MLP neurons of a small language model. Each row is named by its layer, matrix (down: output weights) and neuron, and shows model dimensions 80-271. Each number is 500 + 40 x the weight over its row's rms, rounded and kept within 0 to 999. Numbers have three digits each. A neuron's up and down rows have the sign that makes its largest values positive.
After each neuron's rows, "raises" lists the tokens whose logits its output raises most directly, leaving later layers aside.

L9.down1223:528531518472548545533528528511550520531513477545456460526527462518507490558483518493528513550546499546544512584476454443541437421562500478563493547448481545549475518526511524468523523482564531505539488534433575574474437426516485562488452473602492458503547531506500509550549434508502498449493456464467488491522545544473466461504489460523519509541504541471506424453428539511515505513495520417553518493508537512380485443497499460437442490520508482447563463521429483469508560450512564543419469510445493467448503514513428541377452518552506468495520478537545493490437469443473510550
raises: "der", "gan", "s", "g", "da"

L10.down1082:509552451523525414458499384584488495489488442567506446487494555431528466534427477488472473512533515485508582480543591410535440551484555501561501467428537438507476529508498498544459503459488541457523510511456510526522531529554563479501518538544487550554472489508572482501489501512537561434463442489516474432402428508491515505512523595463545550520482604479511525490509506496497522472519482525491554449505465487504505490565506507523488408492496525550554500500488452488524529554553493491424509449604496518473460485535463551547571469534443543449519509503463480500463426443491557602
raises: " lit", " after", " honour", " means", " reference"

L9.down268:479555401529500528503491435489524507468431502513501519465495523513521476549532467569450452523526520462420527454496514456483527471473555501533464500525535438544469446583449497454496487503532547503446456448494572585563551403551481464459538467491517462519542450456491568567488538527511538465498491510557464519429518518480419486495497476474554475573417477496552466507440511521452477506518510554517470527532417504552520550495526531568469466518512573498523438511516526515464432453460523455508487500466493472528498485544496517479537625508516535595454514448569421499485504488502523464
raises: " or", " ones", " others", "/", " other"

L10.down193:505455481505594481526410379495442463511476497491511483532511517560498491545512500424513492426501437447558517466505514550482491482445448455497468496482500490479512476476501435480445433609476492575487479491530455492521502415492531528479508462583491533534416436482489450556482499527519453457535433506470544514528547466565493582528450549536477462532512538486445489476533520521460521525552468517565567460525505575523503506521436519466519457399471542464413490473503470464533502450460542516508483515475490439525511473495426524495490503472475461446475541454550489455485503469401520507
raises: "ago", "rose", "amo", "ama", "ment"

L9.down189:532478484531510509472493494476434515502558485527536484494523443496447486497464467474465500476521526487514482471462580553481448545513556559504455504476490450447518471522528542443542514502459566477458518513439446493473461457456550400536478500556498509512444489527524550532484431494526480526535498525538483526518429513575540480476470467427489468567483473507479473492483504546559609541480524520489448515422468497507528538505536486502429441486508539489555511560436509600471500475505474477571531462432493531489501391544512517519474508446480520507552472434551442423491471501482602501
raises: " week", " day", " night", " month", " season"

L10.down970:491476440544524489483539462556525513439516507526464539457450505479583500554461455440421518503518506435547380489458459529487495471495531530528552484506518496501495462511477486581498584519494508511511544551485496514547549528471531438502473461610513452497465392461497534492589490528548522514522503492513569538529492491477455492509515492545429552491461473540500489517546551520509524452490585465509603523514545553565447521574427394631511429521446486524482505479488467479543499469556460515533477498509405541528512491472413508424512530537524468521542495594472495461504496459537439530
raises: " leadership", " direction", " superv", " gu", "way"

L10.down933:533531496550447442494472470524481538457542472502529488535477398493489485482504513530500521550523526453498491531464451449468510459519472505485530482485541480494473502443425424524470550485519462505457446461478430470504509478539561458518496519504472569483566533561544474461495541411536516512478490514459510557464516521518544425495540428453467394516491465536582546514545456479511480531527456450481483445456486430472456423519533481509484380459489497435525500453455408516506489461494489457467527461497471557494505561593516473494475469467547506412559522504473510454501589487490527538
raises: "imate", "ological", "at", "ographic", "atural"

L7.down820:511498527484491480578465434554428456381455459512489439484493517461532480522446519536477526499569473529536539568457562475462461486490484574538504540514430503514515478464461478540413430547542544475498472485520513545457474486514576499435588523402567546485577454501496501478470526545415489528562485459529406525504488541587491478472539502499455571597479479533562509502476524519489468515481544539514542392450509485508484515521509471574543529479440565511551493603480352480475530525572477579494557529530516457466520521495446537469467405493496556480476544466526586470548528552522453498
raises: "b", "bs", "bed", "bes", "bar"

L9.down569:486485480493526508506536413443485449542431512526538496484473501508509496475540531417498504491405542564564471490530453610578534532474534494485529465421532491544548516544506546462585481462598576476510467470463440500469511480459450547500473487483428472518503512508513591489517517522509449522468472468515442565469505494471465512497531467523509493552471409589555526439492480511473507548552483510458483487495529514475512437493542534528517528481494512477508493438540513539538491472526542480457471499486502451441485474501485481432497557541449476546488471480506483550493452527499501517
raises: "-air", "-hy", "-k", "-n", "-g"

L8.down763:473480439506517498458458548532480517548501477508514473506473460478473491516612516486433445537531551496492452420469566490477468484522557461516465490486486496537457516559530468532538410433445467454459586473431571460493574502474485450494430424572431488520502503457542471497495459489472512597460440425483475525473535524480463419522527507492501441578529565538506414476440485460505529488502487452507531501464459450505463534533550446551518453478548489537494479398477480511610514448567536540498533520463471489470413517491482464418462401519582577425507470432462483557519486567468568437
raises: "ers", "er", "stone", "hire", "ern"

L10.down313:565496542457497538411484269504493497464434480508475498512490496418513534512504575491437482438470535489567546499479560460476506481483472510465520632513534491524511438511450480467508487503463430453452586605531523445452434532499408468483490449530530514463515454506537487505589460523566504512528509471503495440459542527523451526462505465465507508462584496503519478488545488442530446471526550508476498555486505519516466470477543507545413578472513409490480587478515531505515450528472582552464552455491507494527513446448501491448477524504553482486439528501417540484552479441485445519
raises: " However", " It", " Its", " These", " There"

L9.down371:519473494506545478505533392501567543533497476513421504481501491512523561502509497501475523472491513461469471529491574521562534500553493435524492479456515487428529444438553529437561484559538551466516600505473546613491499515536472521533517465495455491477568540529477460545523476467488493569526495499501493484486559469496557483378533515526478501507524507553457469457481539477547511501524482502489501532477452475510480499422475498500503526558487425507566530471500473454508494484504522459398479446547505479526461490573428520466471509400457545438445509479477451417502513518539514547
raises: "ging", "g", "s", "ged", "ger"

L5.down555:462502531460465393534498498493501507557522496457507506467513434550499452487474468481530462497481539544448506488543525502563499446542496492458520427509494446523610570575445481516467534497517534559480545547505464477448480534509582438559464516517512548473579520514488543488484454524548502472425499536528444475514504501508491547508483527441536451507479498554538469442504512522515526494458451447462475543477516520552509532464509508543578504531447422498521484510552541476482481513478458527500514506541540501525515470494530506547470619515506509393508553442495446479465515483576566537
raises: "emble", "ision", "urrent", "isions", "igned"

L10.down407:500510513498455446467520478548470466494471547513585518467551520457502475501490448481507502466555493467520481516497458468530385519508465485528465507516557491496512440444436502424558491544542562490536508476497528507563426484502434529492498463497537525499526428484421465526432559493532542528516524393559535506516510453444538536477545546515470471422479472501573487521571529535539501484512541524497509490482505523501520525515438451482468535386494565497517559409516575466543566553548556465446552445475515495543510436506499578497485535489538486443514508482457545532548528570473494596
raises: "ued", "ue", "ues", "uing", "reen"

L10.down379:406528537501476565482540543415495524490496487504456436478444552395529486462440492523505509460502422508506468507515564496486494513484476547517455467597573506462508585515571393512462444560487502537506420519528493487538476490536410505505520509508559515388508490470503456471526507507439493580522466536540499449442512501575469500461573512478475513467454424514540487464521397514526470452592530509496534453583455461520542561517432534509464509503529507510573518391483462523439495544510522468503529540472484549493479506452557539504531486498520549497476530513552457511489546460451489452
raises: "es", "ial", "iness", "ily", "io"

L10.down376:542543530467534523511398534476561469482495512566530485568453444482429518504427495487492489508545483488449468468497518464432532514481487491545575569555569523552489530488565516499474460567548477440475469481441471544491524524522561456477491514493436562441576531478508479418462487410484504493509485539515568541553462536535494517523483519480482489549462502554583578465531448510509413493496512420528531527524494439541525502483557459483478510507455465565435574508484535518450515475484548496489463476475454502503494530467495452496551538519521556445460556433537510477439512492506550483
raises: " by", " above", " during", " By", " after"

L5.down622:530565490491452522511477187483567507479482475486530499461441495498482459448479574483470489485527438443488523525438539509490511476538528464548520563496491503470482459475494460527502543516543505458488506546523466516450554451555444510485493426474535508409518520479531522520571493513508472517470483531570528458447523513501475550418474508535511561523549533528503498530496534499519515460457520479519503532585585533500531490472513499559478535461525530489496532493500515485537489420463520540495501495494449510493526437481491517488525469512524522452504487479496442496496463470457525482
raises: " After", " Following", "Following", "In", " Additionally"

L7.down617:557471513524464541547500489464497492482491479423502575465484479492483479468591482528553527548499555434464540523527536487445540498468452484403536441484566509517442571544571532476525503484510556529486515501563519494479475492494499602478462466472514535551472493502521437507517523507484488530487517479540421431498459571450508521511476508516485508540508419418553427538477485438519511480551473612456535497507574512494457493498534524424477484517516430488514545476519460542480417522486546446488497594505469461450479488543528532501529444403498523515463508475444444515522406526459546515
raises: "iness", "ment", "ments", "iest", "mission"

L10.down200:542490514568508499523459525482460545472450424450490420475464459457559437494503501454515436462471587517457485493557504479545525474473478526489538495502551514474513464494524520509528549494502600519457508482468563491583509458517534506565524445553467442522507497528561470491536586455421439441510436531540510446490444461463575497504444569548424577481525553502389543508495467532560465543519544557450502490486520528536465566485485458484445470428519539445463479453464435455489592548546498507516517545507472503509506478530489416502522511453433474479497501528482504486425505493455576496
raises: " medal", " Order", "inct", " honour", " award"

L7.down623:506467490469444477501537302497556545467523476428536460479426519535440476534469523534441469545482433531545522537415516517552517504454516527428488563505444575488500397489514431495442503542481495516531516551483573486497496511525441508497422476516497455465480483475568529474546490551513501520518468494465463521516475507474488509433554513456516502479558461541520517532551481460490431483450522515525493494510520535497471519483599547525504589503510511488474524516536442502508439466469539464421527472436538552482479444489543504419486498494543547476497522532448421471508479546505566531
raises: " Other", " These", " However", " Within", " When"

L9.down539:509512510506571507565485424556520500479535479527548501444462543480475451493483482525470444490581535505432493528609510452527493499516499585457501514529549482482464621539490511570531501498486476452421552473539402462458425533493525566497538461517526524552572523433540468508459469512548519455537524574532537517401580500453538475517575522457515552517498539523475537496553492520495539444489522562458502571444547493520528560502501506559442511444416505580512519472554452518550504562539578504473508423448534489579481513381444490526529545526572464460533438501493481449509481515483571569
raises: "ious", "its", "atory", "ios", "ving"

L9.down880:486508551474480494495512616546528454487480561470544446437471507517491451467462490481489486480461515484513464448504515486489499525478552426504568518485466490546506476442520542549422473437529470497499558507403559421456458509509512485480514514467582512408501559473506558494455512528498511490457505550549495503495550462509527590538516475524548519514540534504428402477504508479534537550479513443496435516495580497500570512495542604492473535489484453458499459457547501416525537518462470548481472557497418498420514490525503467506455500505488579485396560501458489464477444399440516433
raises: " was", " is", " became", " went", " were"

L10.down1141:554552467466533552454434458581570535574566546476528475514506503563504462510520436498530529409518470534434465469509518534480482426518538496426481530514499519499561478526534563423493569469517504505573496521453528522495526423531465503508445531481503557448477455478449485464494573485470482446459522479472459502525486451448510428496518476493516470463573501491558597543479402452476500479540522488491424478460465503558469470453448516543451532541515604480541480463480513548449463546497522436547518521438505529467544450576519607518430501548468526458529445497428537519502460477494418479
raises: " September", " July", " August", " June", " January"

L5.down448:455507510445486598505452381526563495578493528529552548522518489515488470501468479509578454533458466500510428538533519481454575516504523467508462532552450512476485522533532552558617431601424474552521459498499517487527455490517493510506488476535502501540535437482545493473495497512521437496397512487603505503465541528550460500505457519469513519446524532485475499568490469524517509477481473461522491500494542463539467523526469511499459521482482413507561505508529446523487462452455464493533496482532537467487531447501505640489555549506529441443524461503542507433460482496541504516
raises: "'s", "’s", "io", " and", ","

L9.down934:455553507502522500502492441479455457524457533468553551505486474528454508521501479388386432523500493536550506473518507526481568537489500525465508487485513471485487459443493477486362541565557455487514503513532445468529509473432513506454516578465473503594506437487496561484540554510533523442505542520487570535536476595492446533510523484490515513401470494499533527462457510552452515493575416407512398540470421479508432536539542489501406486494419550525502495521491546557493480470484518474490464477445529464464456536548529500457497519554492500492455445462469530520502540503502564502
raises: "arth", "s", "ald", "agan", "qu"

L9.down406:483494482510501491544514521625503462471456477479479477461461510482470537465511448588507481554537484548496431458476478498462473496449539536467504506510576423537448512499470462518472477488534466467429477478559483550450473522599490425496475558506498488491572495496470488457481498482460450481503458450454473514479532459463486501460526531476553426503481544517480481532597565515474516508475399455469462501533512526501553512431469520498541564502582484566513496498451526554554573564413489494488515530533487479524470489579477456473605503457571539546566519500426517436532475522522491554
raises: "ous", "aries", "istic", "id", "ary"

L10.down854:514484488458462531455520502519549478482485532555505442516474475489487450500521467472500544524532487533448543504559534511518505513465540533461465449471477454482481479454521550574453552444522577507495518539495577474401548437504521504466504492425494510551510436478524502484525540475576518482452464501489442544515477485538514596503476551517490547478488457551482553456532468510486476486514591512543462452571458536528498540531538450426438413481468523421446517466462472590506507594527487500521480503449485500415493461566583468504556510557516477545485496489556564411516506523510481537
raises: "ments", "ment", "-to", "-up", "line"

L9.down1062:508576406507540518534555494540516489510517475447488470489532496477466466422527500450545446444467518502465503441460494574490421530609457521476509521512472525490472509393426491486449565517454467510523409448524519543528478468511523497501511482512552534476489550472465508452528472502508493453570460494489529485509483442520515543430462489515535469424475496521487517513521510457488496528532433459483468542570474494539530377470527495496504515490560462519496535382469506511580470503442517469447516539518493533468496547477465522484459514482563507453444496552476508441506523510538424501
raises: "ures", "aces", "ends", " use", "ues"

L10.down1065:482499489538482521426486503517492552536569439510478476570512432510486566438511532453475520502503485430474460546508465478433563484509535485487532526484527486455466552514444508511500520447381432516515499466512508481557480486481537482492466537493523507474562422474502451422547510542552507497464466450504526432512471525454558510516486436489552511482492504502481461555460561408494484453565483494433524514467489533530459540549438486542524534501498495458537485478499542477566435534436449513445518527496507408550529517491486456565469474476543472549530485488485434508499499499463431459
raises: " act", " law", " Act", " Law", " Art"

L5.down64:479516566473413495483489564473502483511501492498535449579404503480515504467490395461491515471559466540545464506463600496572455492569450493490563411482474516487491533490540546522491518526463544536470485619489508529463428541510456468519477484518488536473540443542518527501522519555518514529481516457537531544539467459551463544474537532554472436490546503471478485479444496511525560488454561485472517504542544526498541459549587516501512533571516453507482491525485508470493477471560567482539546501512465450468504552570498382474501491493475504452453491479523506482545571426517445531
raises: " see", " become", " have", " continue", " prove"

L10.down127:502519514580592468433512497495525461492510455540554425518459498505568467494534534486514518478446464510545477513544524504506490460465576585489458465454527518420510509440497474504445478495481547545519488468513566528551525473520527540466485498497536505545466523456453521532426436475537485471493548461504503473439455448502499408573543493521469509525514558548505588518461545549452483447465473519436492501477545450482486479486504509445452556498404492515508478529570509518520467477515465496463491494521435522536532505510533470498525456481533518576472465497467540463459530505536493522
raises: "h", "haw", "han", "hab", "uth"

L7.down126:585497531456488513522501430606500462544488507546512506488489524557472535511513504515515538523528550531527505536472508510512483496431528515508554487424487534465586500416571424498440529516533458524477535496498488536483574497511525523578535548541430453583487447476453496562541451534481506529548479431495489548502483471473477562497463447473487511453460535517504519608473519514440601444578416489387500458459525448521480527540487481459472516466495497486508469509520559503521459464435473427459446484549536550519451491542515502549524469490585599577528531541547486462516524539531555464
raises: "hy", "hin", "hel", "hab", "h"

L9.down302:476492527495510548471476474507506482489458458435449543472468509570512421505530506552472517517431499537497519488497423514521517521508484438509480488538502500486557469485512484606497501462464550547509464509487470508425508461492569552527469563560499463598501508463513495496508427527534428474529528486471497439460474581640553563528517538551473472513578528501476522468520433503492488493542459490527452450416486413491440493506558452533448522489532479496545420476518526498505434471462496501465479481485464510499482467505475437497504483514524478493498481498465519495413506495416427492
raises: "acts", "act", "ice", "rol", "ended"

L10.down996:484446516451547500503478456530556490584502443508480476519492510359540480526462536493456468468486494413486606448567465523493460523509445567471534514512511471470407515471477525461490491490475539538539503459500502508564504513533409474600541552516530513525506549507581551511533493496473520474599460485498508504499524528450458485527509571492457492583556417503502519452415466479489461585491462502481484465480466547543474501456509489570505454569536475505514537461541561496508461498533477442486478526434500562478461561575529508452508466557503481542484587518509506471469549517562484499
raises: " himself", " career", " his", " her", " Biography"

L10.down565:514444540563489466498534452473487533598504474386478472501483416558564444471532468455435513511519443578509508449408552558482514437509561482587451528468435501490480600436463492533517550462501513481505509552459446536516568522518530455517530534463470516481384496463522450513523495575500565565426594513517489515468500532565459447593460486401476524502518443522486503480515518510444518409478438524516448494508446515530482492503544435468538481497474507488542494561520402516488574547430459499460499483542497531480522502525467445496516420484519496463519531516434436558516509439502541479
raises: " course", "ove", "erg", "ov", "ob"

L7.down866:454435446471430568426458334546523535521531509436482489530473516496470444470505575451533497581565584469506511544440549438501523528505508471567447489479565488507521436496487435497454447517543470451423527460523492501519513601487445509527448526486505488471505472488488505530553528524463467489535443434530560505457511491469452472512477520403466469476496430532499475552550533485575510509534537537524488573512457486517527514517465523550528553491578499502499529483463531505539507490506480485546456459495519526521568534477474478498518522511485544486489550532516461463535578440408556511
raises: "n", "ta", "nu", "y", "cy"

L8.down124:462514456539529500537505435523440496567487487514481513489458535471530481457515475534446546495485504467580494519424543549388482492522539462476499481510476473521451574442488486498482506508558499485510537454517504570509464492489521474495505492443478471541533485462599494525520537544476448557517497511476490566496587531485462433516558482430512440550491466567486448507527436501451500496540466507484429482519511509446490603537533494498503478552466533507515488496468375543529514470507487533571434499450488491421449461528471465518526521490466506478499493486413450484549486482493492512
raises: "er", "ers", "cast", "fer", "mon"

L5.down554:574536526463514495499559520464488475470501426566477534501470490432438493527549503464498528554519492498505523459516491462507458570498517468498495498542440465494433486504509450563483481471546539587456448519603471511497517459473452502436564585461554553466525515509446526517459501519478549502576504511525531547446483487583497517491507555549577514425583479484518512554518487538490552439555452519488439535514484578486516532417464504594461554482562518488507495548491531464491557503542528517538487516510534485533512548490438476492432503561500466456461501483526541452487481516455495455
raises: "kar", "ha", "k", "h", "hu"

L10.down576:440590440529506474540493486448566494583491495528523528485527505482586537499458437463477462467441502447545469504477518455475503416500520548506483431504499493519467507577513515535512513517489555515511576428541455593480526436534445564528464550535459481434482499516445478473510415514528495488507473546482375500557497516439472507453492524532618531520551463489545552560498532456528549455542492549539557496490484529524472449454487481557555559509539622496546486561527471528491481509506486537495558506499445504603493464524552466472522530516441514483590524485526473526459504470497509566
raises: "==", "==\n\n", "==\n", "====", "===\n"

L10.down934:535473507560521549531526490556481510513456492476456531468554469488504471466626521514476505475474503474403480572531464478519516505507464453530496503603499503434473565529569451497464429495432506493578516569531484546446448504492487448506556436516532571524489538438495473582466504506549483525457542538588514490497554539515505502486515509500501432526567465521483411550529520557432549551524544546529527532559549467529468468513560497580498469606491474444518503489476500513508507524527489448511552525459532458467544519507547481486454454474531510464454536506480575522487587457538583426
raises: "ower", "owers", "bes", "ight", "ape"

L10.down356:444535477547497485491499495459521464529533536445559488472501581505491515502500502419472542455474503526523526486452508481488454476542523508633538432475474531528537522414520440468501574549461502476468557659488453544564468475481528465492482500505473507481507467562471467493508537479530552506459469457555525541493434511544431555543460465550539545458542465465533511537541514557527497483452458550446451509492526507461572463520471497500567505505500459439508576424563547476467437479570514571518470470508490521492502534535491419435551494497464463494486484476509432481511557498485502545
raises: " takes", " wins", " passes", " had", " offers"

L8.down270:497547437516499508508516452459515469467475519484503576550590563507513486511551481423503543517443497506480529566461498457529465501560518454516519428523550559467449516545450524481515438436481562534479569512493521546482579444485576485496587605457520466482476573436542489459461496481482475470508496541547515542494517517496465542511500496519454522413481523572445553455521464419541504501445539471472525502550543562475490470545462501488466506485460499495511434472522498537528495455567594519500541453516531467512522456468470484589565502493443532566469539503471486443504463511486515548
raises: "US", "$", " money", " £", " $"

L10.down280:525498510484435453526506409504496511445474451516514489514499471479491507534483470478538530485429451515575471522511518499492518472501513527449388466511573494467533488489561546529464526459477496519422493501500495543499531487523490483521600421528517494522467504535514443528507448510542568540507479498538468564474521509489545552499536523456460488557554456433535565505523463458521517426467502529422511588515528452545475487480487484555510525551483515441491544496421462529480511482572441549481513533451505483540452463451475548565473558509499459520458475480438453520477500486474522478
raises: "ii", "i", "ti", "iana", "ian"

L7.down48:507545559492556527503475446450552481531499485465428542539583500452473498555589494531428534484472469405522403514489549525469565495493537530503447531514554475471495507503532466494548491549517519401489463543452401512455480505466490496551505446584482460484550527527545493507533497480525485423530477545494559463504511541505519481499532457475478418500462465544519546545468475510477511473560435512507471495529455500455536536444423502507515524507519566512473448490457516576504486523558564513539479428486620527460435561525502481548458549514506534494525513511516514476531530447452515561
raises: "age", "ages", "se", "ag", "aga"

L9.down256:487450519490536505544514488557496533451447539497476506494512520444546498439513467475531522507526432442510483477483502438481535505449562463608543514573469474562483458473557549517495440451499530573601490511539452505486518515430416481526549551572532536545462468540491503557510462426538473442546531518520550540480550525538515445526490472443567522537563535504438482510436571520503549476412522506487482529425555491469502536476517542469471452527506500533469577491460483515479459446517454462542522429503497471407422488485434524454504498567546478527519523566539493524474514577489542481
raises: "'s", "’s", " particular", " who", " wants"

L10.down392:549461510491584492468443459546440536505561458495527475451390528546451498455474469508488529526484464538487504473487533504482438507466434553434452484507515472558517455449541599437471495493531455477518426499497509577495475521509496466473490490414470430435481525461493493497540575509488474525489507502528483496503541507478517517465499520518572493509554493589514498464468455494494487519546525457492548470522448509488490453461512542505504441497527580526543489464491500549465511545570527484470488474535511493443444507449489460488476515546466534427506479472537513493583493558463420469
raises: " August", " March", " July", " April", " December"

L10.down225:527478539508480513476426567506645497558554453502497519527517472467506432543460488448461455503430501504517486500520474543440549504493473511437513428585541433489435485514528517461515517449454506598603515454472512508518512490496446471509516520555562441532470572550478529536560492545526546436521516529537510532484477488543528514546556600468416459455537509505433551480492539555540547517459487473550495499513471518498533496557501493552536461520468463508483458507516487473472566539546491437568519431541540511422481526467564486451543496498481510489574577610440521545459480477516478532
raises: " himself", " his", "His", " manager", " appointed"

L9.down105:506522550459470481493533478478485589536479585523432513482486520583512524519429467462434488509529422506491424472528471488508482552487518490531524506466526531540504469453502565489482537555513510507467506557460447492518495523453543459440529467452481452487441526508493500439495451498485520491542482506578449545539545443512486598456498514503534526512435539445496456504494492558620562468460427479519438509529470600472462507502460544507483456476456454460480551522501526426472486512470488468541466479437499494550518465526470530589490480477533489468497483521508539516461493493503503447
raises: "ies", "ara", "-p", "ron", "een"

L7.down380:500503433523515480517545453554503503519520483445540486510569530479390522427502530553476462405492463477513511494533545571547489455467485432538491455483511515531522432522507495542501478504513556467474423580500559532495541421427509483518442570453493555495467491433425482484516455531528499493494456482477507490486509499452493439495574464558523465513466470593538594519503492464488526566509510486468476493591503473444521466541482540543463496476423591493554462482527520532465457450476521552478603500531496473538453452477542430487537477536532497522495428517463501555510444482492493464
raises: "====", "===", "|", "General", "Final"

L10.down1272:491496496516511478464540406510491612544472514525501420448510455525515453501527542446471522500507463487536517460579517557496488481541525442494477469464462416539514455435552558427472476373498517499510517436427462516512489476407412432548526549524532473540521552529500539503476499504513442401435548472472543525545443474497547534532460445538419478590493480461516510515477538483491517483421532540474487600486473544514507507481494443544495494552564485420490554507615527567442502492509516452549515431536532480453450436449466515503475551471481482534511411480493503495518497568437522474
raises: "hip", " positions", " student", " Career", " position"

L8.down231:616575489470493467461486285504531505488575493500519433516493487581472534541442526489489505506464480464515467489508532437474511460408509513430522559524503483480546510522493441495450486475462468512518466501495537491513486512442384532562477489521563545469548521522541546531497393562507522437575489454462571478475516552490479545461530495479483563548597504554532466464521521557461435498457544522495486555531495498515455476486522501523481591496499440532516495519500499475492491436513567498448473507495575467525531501539488508443533472486590538471491550478463420531478456578497554422
raises: " Upon", " According", " Following", " They", " After"

L7.down843:515531484521455537464514475505513473511520472467491457524480465605480515519421499527516464493475454484516530533432560446513477501420529485460558575570515469494537495498549512513471474399496492503554473530432555459514506464540439493505500526501526486430547425534509573552490502476574538527510436505581539537427560482549510523409559555527485497525487525486523491488535477448491529501472473526524426531567467512495484496511515490559472546511516434482498491519511438432448501487510493467463434487515540449539502543480508472522484537536548546522482455451474512453558485510515480454
raises: " However", " Another", " While", " On", " These"

L9.down738:474601556502431509534471459527486476471516546477508480552462559504539518476492440437485506451473503486489551482519506470493519478478501550475513457505506519523456464461499439491537588477559585509569533532509445524503519472542456527554477493581532495397484441468488484470489617521565510515500469464464473418514540437448476518553504516504489501505504570435518484503534500431496544466486469510492415459485545523529501490494485447456466431477496472532540485512553537474538439523427485507471475455497489529475532515522526477546442521490478547467491554516514535473497457545512521443
raises: " importance", " factor", " factors", " part", "stream"

L10.down517:529496551583487483492512527452438514567523515467510509466478458513417534491417515550425472497474499550511500567483461546435431511521624568510491493498479447455530546493539510472473497494497538575462512487531382576507516499490405476536514521472482422511470469514538524465548516448444470517580479487519524541393463550489457513466511432456510474490561479455473568454486459499477576557490493486508528537582442479541493503507505545485424426404529510484510537531455561555481530474549561509520478488492507503484453423541580520586500493468567489459546473512518467562521489491514551553
raises: " way", " following", "me", " next", " week"

L10.down411:390583452543538520461510485457504467535533488512466573475482541549451529466479519490507541490526580496419477459415622490570422541493463510462478477458564555523556490466501483532560521480573508470535492485492465496475489478444575613458465471490512543509599503494503446465489410537524422512443564503496505488442563527524531486480497515453456609437532539551515484550469445498477516483447473516457498538493499535485538579551503528493517438453475493496555483463490476492456477472491504513483493489492524546485481486497497469510498479534423512491421473549569526529490528582510460555
raises: "id", "ido", "uation", "ently", "ible"

L10.down175:507495423438483557448566507558525519451445492497493418478554503534554513514429485520505458488538474517430504572490564552497445497490526506489585563485510510507530419519507487500510500412518547542483486547542500467528518458528477539480483558451426519527493550423512420411592523560522529545504469472536472519511471500528533476461551408549546480459522511472534469540486491489527523490456476454486444541495455527465469499516477461468456453534501525497496475425444460489579520525528542542469487538556566493502541486499583484511519511507488539498485494439494467482553490487508541501
raises: "oo", "ues", "une", "uing", "os"

L8.down66:456564472498468529522447418580489469497456551410481479424598514412505511491479513564463599423515484482473559431504524497466477513476474471498513519535514527488480525499478487507498473415485497538509506512478534503587544486445503510554472514410516507480496565464493526413481412558494505520465508483455492429498443544499452601474429507550504558510585452489484490489477550524447444518539508430549515545458404474528485528516524482512497483537505499545475572439514500474419511498451470521447494488560514497495474519448470510619483569467541465543436478556621532568490460480509494481
raises: "ically", "een", "ress", "ics", "ly"

L10.down644:504530490516483518509463512441483586510496551462458482491536498447475515450464497506510493501603537485498568482495484495476493480535520475535504538524508489561512564426474460499472546555527476546548580425523464506506572450523491519490526470492480462525456480480517492523506483481566432521490527494497538552451466516561450552502506582443526468428612503494559433490483457539514450517537442560540545530471471462496535507513539494552461536572488466502438579537451543467486540482499523459464497515483524439534597482541534466483505530443548491435469592605428513528390498508482490462
raises: "owers", "ower", "ights", "ip", "id"

L10.down526:508489468529498532491477538433528550518436511506485452488510471484556531480478541497508468507568515517492492526469434438482552477529429520510573534594479493437439525469517533487485546510536486441561538543539480371504467495526527554555508514563517436498476520493536461503456495515526508458536494525518508474517509541563520509473471511576511469482517580513571539501542514487550436478567546490542502546554514502482502506531438503564455584545500514445461539526540462497514496543431508503463548457472455507439482522490516509525564485470502471488526494495471432480502520485469534502
raises: " into", " to", " toward", " towards", " onto"